Part of a small language model's weights: 3834 steps.
MLP neurons of a small language model. Each row is named by its layer, matrix (up: input weights) and neuron, and shows model dimensions 0-191. Each number is 128 + 24 x the weight over its row's rms, rounded and kept within 0 to 255. Numbers have three digits each.
Before each neuron's rows, "fires after" lists the tokens most often just before its 100 highest values on Wikipedia text that the model never trained on.

fires after: " ", " In", " con", " Con", " em", " in"
L6.up730:149101123090154151156180099120163099106087110172151101114109146129136149093100138153149135128099122137090137116137170141099132129112141119135127121175084149157134169116106132147112151134073156159084137098125118089074149140115132185115111121134137075161103108132096135083099131112130113157110129137141113095129157094098114113090138136120145119133148153133108168143168146111119156153136161149151129123123117144121127183083114152140097117165121150170116102116093128079146139138139156137129125092105139134121113079153123139128114108151122118114161181143097144136128139099133104141

fires after: "im", " v", "ol", "a", " Per", " Re"
L6.up919:116151131122109167112058139140125129080130169107123120148123084096140102126121132119105145129170131166153134120112119080108129156121104129123088132161157143155086095122134142111147093119154154150124127108123137122139134132127099180122101141113095082129135149134129103147140096166095129090155169155141129138167169149135122122143196089163124146102131102124138164162112090131119136127118108130138176155140094078115118092100113082168121107112172132115148105123130143130173136145130168137099129153165115138115087101104158100122128119144147125087106124129162143132104147100118153139

fires after: " ", " I", " (", " N", " c"
L11.up875:127101155146112157111129131124112090133154108094121163116100118105141147094128155125119105123083104126148189081153132167178174115137142110128129106114139131139123103130146096139147131131142139125157104068095133131109179151133141154116138080132149104110144107121162110138087113131136102160128140114087153184157142127115084134113154095134129141119110144176116169137103130126124121095134161153104147119123092093150146136107106127166152113122151096110078168147143091192149115108110122106116110147125108119150058114121147118104125150108120125085123131151149113108164132113169130142

fires after: " N", " n", " re", " I", " dec"
L2.up784:117144102114158100159136180120172099127129151138117115074160108146176113149108107158134165147112126107158108144181107158092149107116118128121117142139111106159138142133114148117108132119101193147101110111135152108145099095105066160125124133170110121107156086139081114100145159147130133122148154067153157131104096121136112133123128089120112111136188118112117159150112173079113106116109133111131133155145085139132107120125141112088114097146112116162107118140137142133108160117138114117147125119165148114082086137124084151153138128148129136141144121125155172109153126078145137139

fires after: " (", "N", " In", "1", " "
L2.up844:132112103160168107146150124125081113145123153141117124140127125104136095123133124137090156149114126124100135096158150148127114142173107134133138089138159135177142132120103120133123122160103117138130110098170146128140114127140136143094127107156106058150150137136148131088103155143090113146143137136153125133141151157116167134146121121105133145102082102134150105119103134125129149104091089163132132163161131155162116150129115142101150116172115111115091093156113180067132128151129168110108137121068159130106107073147131192076124119140092130095186134124149159103090113137131102137

fires after: " N", " n", " I", "n", ",", "m"
L6.up276:128134188122129141110101129129162070156142153149080126098132069152180135100145159141129114128113133153154155117096137158123133119109107149135129119141138074162134134139117120136142109125140121158138118086099137158080116129108076140134077130132144127142148145106091159146085118128094134172122161105136155119129121127117104169156137111111130126114148149107137140109126130105123106081126151180126081148093146123139118140139102136081106076127137106166128160121099110157131155140122115105134131109141102173134069146146109160105160121127088155087119129150149153145166088115153133136

fires after: " ", "1", "-", "15", "30"
L6.up197:145112127103138126107114102108103079137158130101091119131106112151149133142079110089111117125169124162157111121111126129090161144153138157139120079126104135157130177157111098160128160151123132137147149071112158149089115116114109132132135130122139137185151098123150136081077147132110145118113144122166109097147170147136119151160141099155095132130141104092140147130104124131109146119131148167159156121132098123127115104081110140131113118137147117101104147100169159078157186139154152150150178122102139120130112062131158154090135129077117109133103134131153154114093129145130111139

fires after: " g", " |", " G", "|"
L3.up539:162105123160175131130154113135102106188134162130107131130092117114147125158160152153158107101111086124129099102107108142141089140137081112144136088157124072142145148115094152136103168157123141109114144097138082121110127106128155154117156134147136103091104083180106158081130147157161102141176153136114087132087137081125141147108126167168133112105150129159143133111114124090109164140123127104125169139138119140160125138086123106092110125138128131133123129105159159134103133105123099134113135147123121115102137172111180115098160133091141160131095133113142158143106140131173122145

fires after: " G", " g", "G", " Y", " K"
L3.up51:145120124177155146152096173135110103137144088111093130124137100115152116151134145117149130114101130138117152102148129098137149117107102097105105140124156130147095113149107136120143134154094121113123181111154125137153137148113123132136129143147094146183069165125102144077114136093129087115164131118072117119101138118130147140099082157155142108085157154144086148151135114145061171137130120117107175144146128099157135112095078114108134124097159119115118155119133160135107119132130073146129130094187122101113133124188152119114098143131124162136146165141117138104121105142137103100

fires after: " |", " the", ".", " of", ";", ","
L4.up430:129174117097097162101135153129164118142135154136188127084134107101148081114103168170146179122122128112092118144177164094158127141102108146109107146168121110141134167127092139114100112121125133127137164131148097091117133112142164164113141131106139130174108092131115135138127150164130103128133114135118099158112090136149151101131134124124130104129129187097136121119132134140107105128104164175105140139145104110169101084121078112137125113167107101152120164152129132170118162111130085165131176138139100085146147107151125128105124124133153108098109178148120117127120125134095090153

fires after: " ", "16", "18", " In", "30", "15"
L6.up169:121104128144106133130167162083133116121093121138086109144134127123162144136158157135125125115172147135119161107166154149132156120133081158127125137116141136149108119141153125124113151148123157110109106083146133123118121111139114164133117157130043096160142120148137135089115125151135108145104117115116122125132165138135114108162154079091141124124162121164133151100155134109129150110123119117128186182142139175126139149107125147136172120104113121126043100134141114138122142121048091108146138171169121153130118094117157132089094091120135165136108118119145146110116163103101114157

fires after: " G", " D", " C", "D", " ", " ("
L3.up936:106099134151154132132099107078114119127135154114125126108178149100150108152104106123123186139147151137147106099093113166138154133121094141150168094136091123146111157132138114131188128147129115140111120076123149178132077120135115168124122111153117091124148165134153098094117143162145140120112105112138133104100100095127141133117103154133147117070156156161124085107122133130145125163120080125166148137147162136121116161106138143116164133171126148106116090108138106157127124197092144123128149116145183104129137098156084123085164123153117153149120151113136135153110117150123130159

fires after: " |", "-", ",", " of", ":", " from"
L9.up93:162122111121129163128104146109139114170119115128134152141150122153131133101120133123144150099087130127145145083151204127146117155146138139169097097164122111149089119103141134133105115125105108099095145104140141103121156097090130121097144125157171135151125123130113108112120152147156085149134101106102118168113087129160126110130114133113132144107141154143135130144158138115091161136128145172193158103117141090180090153086091144105124107104113153141132105170090158132088149120100144133156147142130129087166157114137160120099092090129114110080125157124126170162106151141111094147